From a checkpoint of a small transformer trained on Wikipedia.
Size: 15 layers, width 640, MLP 2560 SiLU, vocabulary 33273.
Architecture: LayerNorm before each block, rotary positions, no biases in attention or MLP.
Training: a variant of Muon for these matrices, 711M tokens, 10851 steps.
MLP neurons of a small language model. Each row is named by its layer, matrix (down: output weights) and neuron, and shows model dimensions 442-569. Each number is 128 + 32 x the weight over its row's rms, rounded and kept within 0 to 255. Numbers have three digits each.
After each neuron's rows is what it responds to, as a language model described it from the Wikipedia text at the highest values.

L9.down1791:133097104150131131086146161149110148089100221104108175113149049151165124125126136128138106077159118109103164067167114094094175179096108142062122194129101173113076131059097137081103110169116188137171099170151142113130135107142104170131170146101154109112148125159148115122083104190128134179167112159160142134149161107133108182160146128112153171169146156204054078128184143111127102179124
Degree adverbs before adjectives. Adverbs or their -ly endings that grade a following adjective, mostly in reviews and descriptions: especially, surprisingly, overly, perfectly; weaker hits are scattered word pieces in names and lists.

L9.down26:158161123136147149094147134083107151116132121137162174157131072102111133129143119157116116096147167147160151129112179125156124185141111121109141129141197161137128078083062111157157150130124120116177137168134154085182158114163191134115160091166134115110075137146178202113173101118112146126132095068071117118132176137182053127094131096116127087162130092142119119092132157139116124141116
Foreign name word-pieces. Early or middle subword fragments inside non-English names and words, mostly in lists, tables and citations, such as Garden-k-rans, Ov-t-charov, st-oljeća.

L9.down802:154105148160115162097117120109119179108166099159154133127191131097146132157170190053102175091133120169129138081080151078184122142117127129136158117098120146101087141115130142139134167075115160134146081162092160111195173141149090164120086090085114152102123108133131075160113094113124111094132107125160085118127132115161147145183128106120134090139120118095144165082155157121145111144103
Separators inside numbers. Punctuation between two digit groups in stats, tables and infoboxes: decimal points (88.6), score dashes (113–116), hyphens in codes/ISBNs, also commas, slashes, colons.

L7.down1274:100118134141144124115083139162192185079139121131183124131154144095101159110144148137115084148127138161124120080135134148136073155128119061156190117127168147197146142144127114126114131159178094160107123162199084103105082128103158157072172110118121165133134157137158156201176103206152169132131139136070160100114072132105102115088139160147103135141140105146131167160124163158093134107093
Mid-name and coordinate continuations. Word pieces inside names (Kong Miu-teng, Purtseladze, Ingle), minutes in coordinates after degrees (116°19′), and words like with or was that follow names.

L9.down791:158123156090098104143114129098076121146090173141133150080098141142100137152153184097198152105119123169127117088199207143164144157113102133165147143136125139134182197164119121142090097134115163108162137152171102176074091183155078145100144140118096127107088165092091127066124116115148130150123154107102100082099088108170112109109086132123094150121145108183141134136106131124072085150099
Name-final word pieces. Last pieces of multi-token personal or title names in cast lists and film tables (Das, Veeraiah, Manavadu, Garrachón), plus adjectives before nouns (unpaved, covered, largest).

L7.down1315:145168116166163217117118076098046142119066084076141116150166060114108182134092134098150114152081131077105178077135175166095090150093130086141105158117146173147132133121091173109166111063158090101140125146153104079157118155134143129120118114130147095092174111098128159101119156135102112166181075093140132127173184109140113117101171132172099195165137110133089137110066160102084113109152
Spanish name fragments. Word pieces inside Spanish or Latin-American names and words (Cordill-era, Gutier-rez, J-uan, José, Buenos), plus periods between initials like J.G.

L7.down1507:069170136107176093116142116133155114126127085144099186144066155079120159119209144144137161091174133115074128101087157081165100143085123169100112190103165139120135145135158148088198117165208090090109128155094144096136097125094119165103093131173148089148146074136139155127128172062155097116100160085130122147138158126203145126145164112078122138164181080093170131122107130159113103101089
Diffuse mid-sentence tokens. Mostly prepositions and function words (of, in, by) plus scattered name pieces, with no clear shared topic or context.

L7.down1961:125156098096147121102113114095130098092131076166120128085190136056084138162097140118118099168172107150124068145139203145192135137083095126139090130123163114165102176129135105171153097173189153134140104169145138101142154120102085177104110111101129107203120110223180155089070157062106158120115119084129055153112087093152072156159107185160071087079141126101231112128144185152162095114147
Pre-noun modifier slot. Tokens inside a noun phrase before its head, where a descriptive adjective is expected: articles, degree words, adverb endings, commas between adjectives, e.g. a more, decidedly, melodic,.

L8.down677:117123131154147112140115087119095080107110118116182121158062151127158165147121128104106186078186141162142123087129110104077103147134131162131138177126104104107132173189143154136081050174066124141135082119131104135167166157127100091098089155131156128112085161090082068121121126125126088056081125212106116104132063176116092097106120076157106131141130160061131185165103122152194117112151
Foreign name-completing fragments. Final or middle subword pieces that finish non-English personal names, often in tables or credit lists, such as Shyam-al, Indraj-it, Nautiy-al.

L7.down619:092120119178096109133166064170122140141099151150133211138113126114163123085110126111096149081180082135116141141060101071136145168167136114181182166179146117141141128158205111134157168141109135103174130115119184108136113117155086112127122122111146090141114164109148164138084149143115099128150110068163134143105078122110085109111087138130141095098149082121141150129114135108122199107161
Mid-word foreign subword pieces. Word-internal subword pieces inside rare or foreign-language words, mostly in titles, names and citations, e.g. fem in femme, olic in okolici, suscept.

L7.down1244:139100118121122149111148155162186143137116137113110144101105122080022100154126135146126098081195162176111117173177114127133157133121127126123120179125076149097118139081128126157135061133126164097092130196085144101107142169080117121162119180133147109182160106103148126130112161087128122137172146108122135131115060155081180198147119119166086111084127117147153198146114115156111109110143
Surname-ending tokens. Final piece of a person's surname, often split foreign names, in bios, tables, credits and species authorities, e.g. Sragow, Anisimova, Sun.

L8.down82:123202103094056162111198188150042087146122149146131132222173130123091116174113122147111148178126196193138136100097109164145148130086138156106132103132114080171165136157144082117107109110117152143152135173170106151127064155127148086096162148135064087106112158148133148169161085091126111160114112104126117127161093141122137152125145163072132148162125172078117129125099184127121101134117
Prenominal modifier completion. Word or word-piece ending a modifier between a determiner and its noun, e.g. an English former, 12th-century cartulary, lighter-colored green, San Diego Leadership.

L9.down541:145116116155213096106105111148156124138139084141067098073079170125093134130064081095134163118150127124057166161168155167127154132108108134094145101144143136101142100132108165166128132134148168135163131112125089100111120130186120144104098127134142097105100129122130083095143140111131062108181108185082167149112127122105130145148163092118113180139110161110116133099169134134159147086115
Mid-name word pieces. Middle or second pieces of multi-token proper names, often South Asian or foreign, such as Nag in Nagen, Haid in Haider, Sw in Swamy; also IDs and place parts like Road.

L8.down383:102131173091123092106139135106134188148083155184106137160086117116155123143144135081103135155155077153114145088048087091153078148101066100157164135127084121145173099160131137164214127139126092138128159135138055074111077178164091082156116148115106121133133139074127105136038112110137099176115108098143107110102121107117090148142074123129139147141104194169155102131159146105117131122113
Foreign proper-name fragments. Opening or middle word pieces of multi-token non-English proper names, mostly Spanish or Portuguese place names, as in C-erve-ira, Chu-quicamata, T-ux-tla.

L9.down1828:138160118177179102072134153171139129099166151116124108140108133086111163170164099146102132142143113104189078135084118130155164094116203135204104076109089105162152165079200187079094081115097131088138067125141100143108149121114096096116138127171040196091105137102099135142176162150102129210123127109193117108112118143184151151123119163163135143167123083116093169156083119156139118181073
Numbers plus scattered words. Mostly the token that continues a number: decimal points and colons inside figures (10.89, 35:35), or years after a count (100 years). The rest are scattered mid-sentence words such as to, from, well, example.

L7.down2352:161116137148125164112113112126136060148127132072144132107143168198155104126139105106121134110119108162183162131198142140139121091183138149090151120136100057106173135131107150151160116115138100173111105126117171118115128125097122151156131119076138255102112097114178107168153121157173111130120046158116135091080128157129134088122149118101114132135048190102156129117169088157158105093113
Pre-verb slot words. Words just before an upcoming verb, mostly infinitive to after adjectives or nouns, plus can, not, I, they (difficult to construct, can be, I've heard).

L9.down2151:110081149118137129116100149097107145102107128159142139158161150096113142016178141186115117115139114162043134118156110107125143147149116097103159169106056162091130105095105122149084135124197109110099092145146142114091174142068143108064148082160043174120098100194133141117113156129142119097092138147085147148186064085110103076095117118159114161183081141164134092180133084086118089167105
Coordinate minutes, word starts. Mainly the minutes number after the degree sign in map coordinates (34°49′, 41°42′); also word-initial fragments or words needing a fixed continuation (out of, prior to, P in PIE).

L9.down2314:160142135096046185174138068113099131084098168176079119152158095182157119109130155145103132142123172120105161077180098098118083204136145141080122148213145086159096165102141117128095123164130151122111130180113120089149112171098151141137181127144115129107087124150162155163175174115105119167083141098085134106168091088148155157135162120132181112121144164107121128113129078100136156224147
Noun-phrase modifiers before head. Determiners, years, adjectives and hyphenated compound parts inside a noun phrase before its head noun, e.g. "the", "2018", "2-door", "40-man".

L8.down999:100147166114105105149132107075124138147131119144110129064148162139129208123181062217143132171116135116113063181176089088180164106144090144133105120134144127134170123141170129158168144143169095097106121096094137152111198132095130146081078203143116083138132130143145103067122062106154135076156128121107175218124141082151144129095089153174129118160096081109139120115104157142200123162193
Historical time expressions. The first token of a date or era phrase in historical passages, such as in 11(65), in AD, by the Third Age, c., r.

L7.down1973:098118156163098164164158043073157135117107136148136078137167146127153094096176067110129104170129152095122164112113154151127150126114128111111079089132150057119129196133115096130072184133124070141141188136176132113137136122152148171126119111117103159148114112145123138130099068091117154165157059139160097120136059110148166173163133131161100087066119147077096152129136092116142149114088
Number-internal separators. Decimal points and thousands commas inside numbers, strongest in percentage-change tables, also area/density figures and coordinates, e.g. −1.2%, 4,600, 25°16′.

L8.down808:141134113182088125084119122130154163137143098103100128140125122154095197120095142143057096148119131049099184139163147096131172133173106095154133090073155133143172118131151136102112151136127080085146097133140090099157135106180159134158195120142177120158183119126121094134105176189136143117111103100166129109137079125149110166128161128155119114174081128172120107110154080083086103132159
Predicate verb onset. Verbs, auxiliaries and verb word-pieces right after a subject in reviews, quotes and plot summaries (is tired, will prevail, going), plus decimal digits in tables.

L7.down1678:128109138143130102150151151148110155056070094164123148135095085140091178097154105113168104151174162158151163077146126165142139170145140106166109132111147123078106122082147158120161088113129124146130154099149155162109153135139117126080130136106143175142165140106046128131137117179164112147131149116085104155162166084063104098153156148196161133164138156161079103108184167145117102114152
Inside all-caps acronyms. Uppercase letter chunks inside or at the start of all-caps acronyms and codes, e.g. DE in DEPTHX, GP in NAGPRA, KSA in tables, DDT.

L9.down686:085190135143173132047136183123135106125117139125096121148148175126158140141127138174084139145129125135154179123079161099157083131116127110136141090191113081071183106126188114106120137039146121090152090134161117159034154173146133176130125139170094118146089144140164116117111094135154135113166137086163169103117126182200141105164078179158101094177116141103104126141128144119097057093102
Names, titles and honors. Tokens that finish multi-token proper names or titles (McPhill-ips, Swissqu-ote, Sub-stitute), award phrases (named, Performer, Actor of the Year, inducted), and biography sentence boundaries (periods, He).

L9.down893:157161180122174137090081105125147100210124109118163091137104132120072138150123164138133124138137177150081167110140123106143066149105117090114114077161148135135165146158184115155091070153195080103165085112091064119177057066137131163140123120168082201110133054084134068139149121123094107194137121127126075117144178122124120110144153092151136128174156098090139129145062109057127115106156
Foreign proper-name pieces. Pieces of Spanish, Portuguese, French and Chinese personal and place names in lists and tables, such as José, San, Riaño, Guo.

L9.down223:118128127162069110118136124107114099031189140109091156111102088158107126156166118113139134101068144198184107135105116124176084111152181121127175149103109079084206149108132107101131134112134120119140140120106097108099097150157084075110159113114196107141125145126101113133148066135155133104116156100141124059112103141019156117157118166098091100114147152076166170113154153057088118134124
Mid-name organization tokens. Tokens inside multiword proper names, mostly organizations and peoples: "the" after "Assembly of", acronym pieces (ROVS, GIPC), plural endings (Activists, Nogays), plus table-cell pipes.

L7.down2378:220118159127139089130120161165146150082123119124052101165128081131130110102103111142099134151172147152143144103079089107133085070178168143091100096121132148138153115142122110117126127182116153101104146179151085133169096139126091170108197125103121110080144137129151103141121141099102134121113087169129116148093129086193164107087191127194114155130096135109153133090089109113158066129056
Name-completing word pieces. Final word pieces that complete a proper name already seen earlier in the text, often surnames like Sakag-uchi, Rank-in, McPhill-ips, Swissqu-ote, and second years in ranges.

L8.down2211:159167083156133112081138143100162090161085136111103082111123085152142091124110107149061164099177162192146156130087133098110210104065122126124091135096150188086107115155147152101161110143133113153077080146118108185122164088163133176131114113137069138096134114181083094082082123167131128135225089140138151118095082111077201097115206137188068140110180130140127090079119133124138051153044
Repeated proper-name endings. Final pieces of a proper name (person, place, ship, company) that already appeared earlier in the text, e.g. Quenem-o, Cab-ral, Gar-cia, Talbot.

L8.down1327:075130119154074113106092146106072087125157148144144129084192123146114106109077153116127157198143032122139095096107190067109127147118084104100171116121081093072129184095101148136076123151128087127127104120162157127228130156050155108159081087127126136175108147129121107105129110149149126129124129113161099138153099100075114123137132143126113145121160149135154104111129136085163108160174
Pre-adjective modifiers. Adverbs and degree words set before an adjective, such as "more", "most", and "-ly" endings like energetically and increasingly; also weaker hits on commas and digits in lists and numbers.

L8.down2327:147143115095061077097096157167139128151148167142131136180110141103130149168074128071138121164123033113138083153145100129124189142133123135126075090128120118161130195087087152110080111142106152115166061092169119166138167119189093161166118144107120133155117167110084172098179118112115112125136113134095079152149144113104099119108159055201082078074107129163194097087147162155119088121161
Coordinated adjectives before noun. Commas or "and" joining stacked adjectives before a noun, as in "harsh, rough voices", "inventive and very funny"; weaker on "most", "formerly".

L8.down2140:166115100136152039138199183166075095212136152195112099181102166143092096115148153118082091123072112146158114142087143057134123151137114111124172096155080156140095062096095149137090110156147107073071118118130137128092146105097104143158150148102127092095104114144078130206057142091126118132119097169115146121095129139128120142056152149073096146103102136114180103168131078099111121108097
Fixed-phrase opening words. First words of fixed phrases that need a following preposition, often opening a sentence or section: According (to), prior (to), due (to), similar (to), related (to).

L9.down2264:166180140116125120143071122114119162152110113109072090166131135131101141173122138084148088144154073101217129111100093179136138113070108138091156232111107125113140080126097096111079107089152135107072112160094079186117104143142196162138186162106102118117190137147138175069175115106097124138115125024147122126121099138086146173126151114121157133114151087140125145149142169135167151119184
Superlative/comparative modifier slot. Words right before an adjective or head noun, such as most in "one of the most", more, high, main, league's, plus mid-name word pieces.

L9.down538:165132109089175085125084179118137159150164094124054119155171237125155092088148103128157155095129109154145163134174183103117111143109129119127138095100159145142105124128117164100177137178193123140099133143141094103126120115100140094112125124170140143171140167145137056137150149161144117123114146092149153135159145155093188118143104093176173124141099188161167077108129112190191139125157
Pairing conjunction "and". Mostly "and" joining two paired items or phrases, e.g. Then and now, Theory and empirical evidence, 2014 and 2015, plus scattered "has"/"be" and mid-word pieces.

L8.down2021:145124121105105086105128156120092111156119094193148120139175087141108131094110041117079114118166114093123111130141119158134058204124078180127167138149155154098092073106081164175143163187124113145111137126188117130140171102108180126138110101159121125129120102139112186129158097134093146092109127141082125135131133136149131091151126163141100141134142148129151109087114115122143140116134
Mid-word fragments in rare words. Short word-piece fragments inside rare, foreign or technical words, such as taxon names, chemical terms and Slavic or Greek names, e.g. chem-ok-ine, pod-z-emnih, b-ouz-ouki.

L8.down1883:154148151131097100147128075149082135086138175200106139166120066075073108079162073118073086153142078131115106152177118147168111155166141153139100165172162113069103153132113130127103160146121130112142145124159140163087131110135109126094178119175110090168141121171158111178131095176115162094121157152137037104137102116134067129084110127083151096153113146145149090167180154116155158112164
Foreign-language title fragments. Word pieces and short function words inside non-English titles, names and citations (Croatian, Portuguese, Spanish, German), such as bud-u-ća, Angra do, Kone ja; also mid-number pieces like 83-000-662.

L8.down2406:067125108103180139123146123134132110181107112144182163085131086210163095144141089124157148120083096139164131117187114157096164134124120130168143150152085141127117152173141073150174105069151138136165100123112148115115135089135127110117112157111132142097078171117081112105164140169130063166132106210139154097076165141146154149128125061110090162158109128116116139095121107136095101110193
Name-initial word pieces. First capital-letter fragment of a proper name split into pieces, mostly Indian names in cast lists and tables (P·abitra, Ch·alam, H·atti).

L7.down747:132103105126099099163131192113226144116137203115165136093197119140161173149146169109167114118099103132054101101084187159100101118164139118148114134222091109176149130191111119072088119089192125166103136132089154129079104099116158125123168210154109134118088151092139068085121158089130126076101147116155101110138125095150108093132130091103117156111133125124145121124075126130098128152154
Mid-name subword fragments. Word-piece fragments inside foreign proper names, mostly South Asian, in tables and lists, e.g. Chatt-amb-ikkavala, Ramach-and-ran, Uttarakh-and.

L8.down163:165102154160045141093109103116111096157097111115115151106179090099075079149196185184107150141134144110092129093145134108148099188141056080157112134142107141121135121084119155168144143123178127158120139145107152165135149158113057201085107150225085181163093100130132151056169175087064148135156105143147135177113109123108134146175202038059101105049096109114170140123054081119113144142141
Digit-group separators in numbers. Fires on the comma, period or dash right after the first digits of a multi-digit number, e.g. 2,950, 14.58, 0–0, mostly in population and vote tables.

L7.down1396:118092124105161115128187062121189138166109179132123071111144142121098129115119117128089114071154124116140182153156168132147124124188110156176153097092103116108135110142159123142158074098152121155121108114140109113194131141161139136123142074127118163180154139090073148139215119167130110122156122142135051097101075075107127215140055131134145089140097164141181147155106116099157101120147
Mid-modifier continuation point. Tokens inside a noun phrase after a determiner, before its head noun: coordinators, commas, dashes, or slashes joining modifiers, as in "a coherent, let alone", "directly or indirectly", "Danish–Icelandic".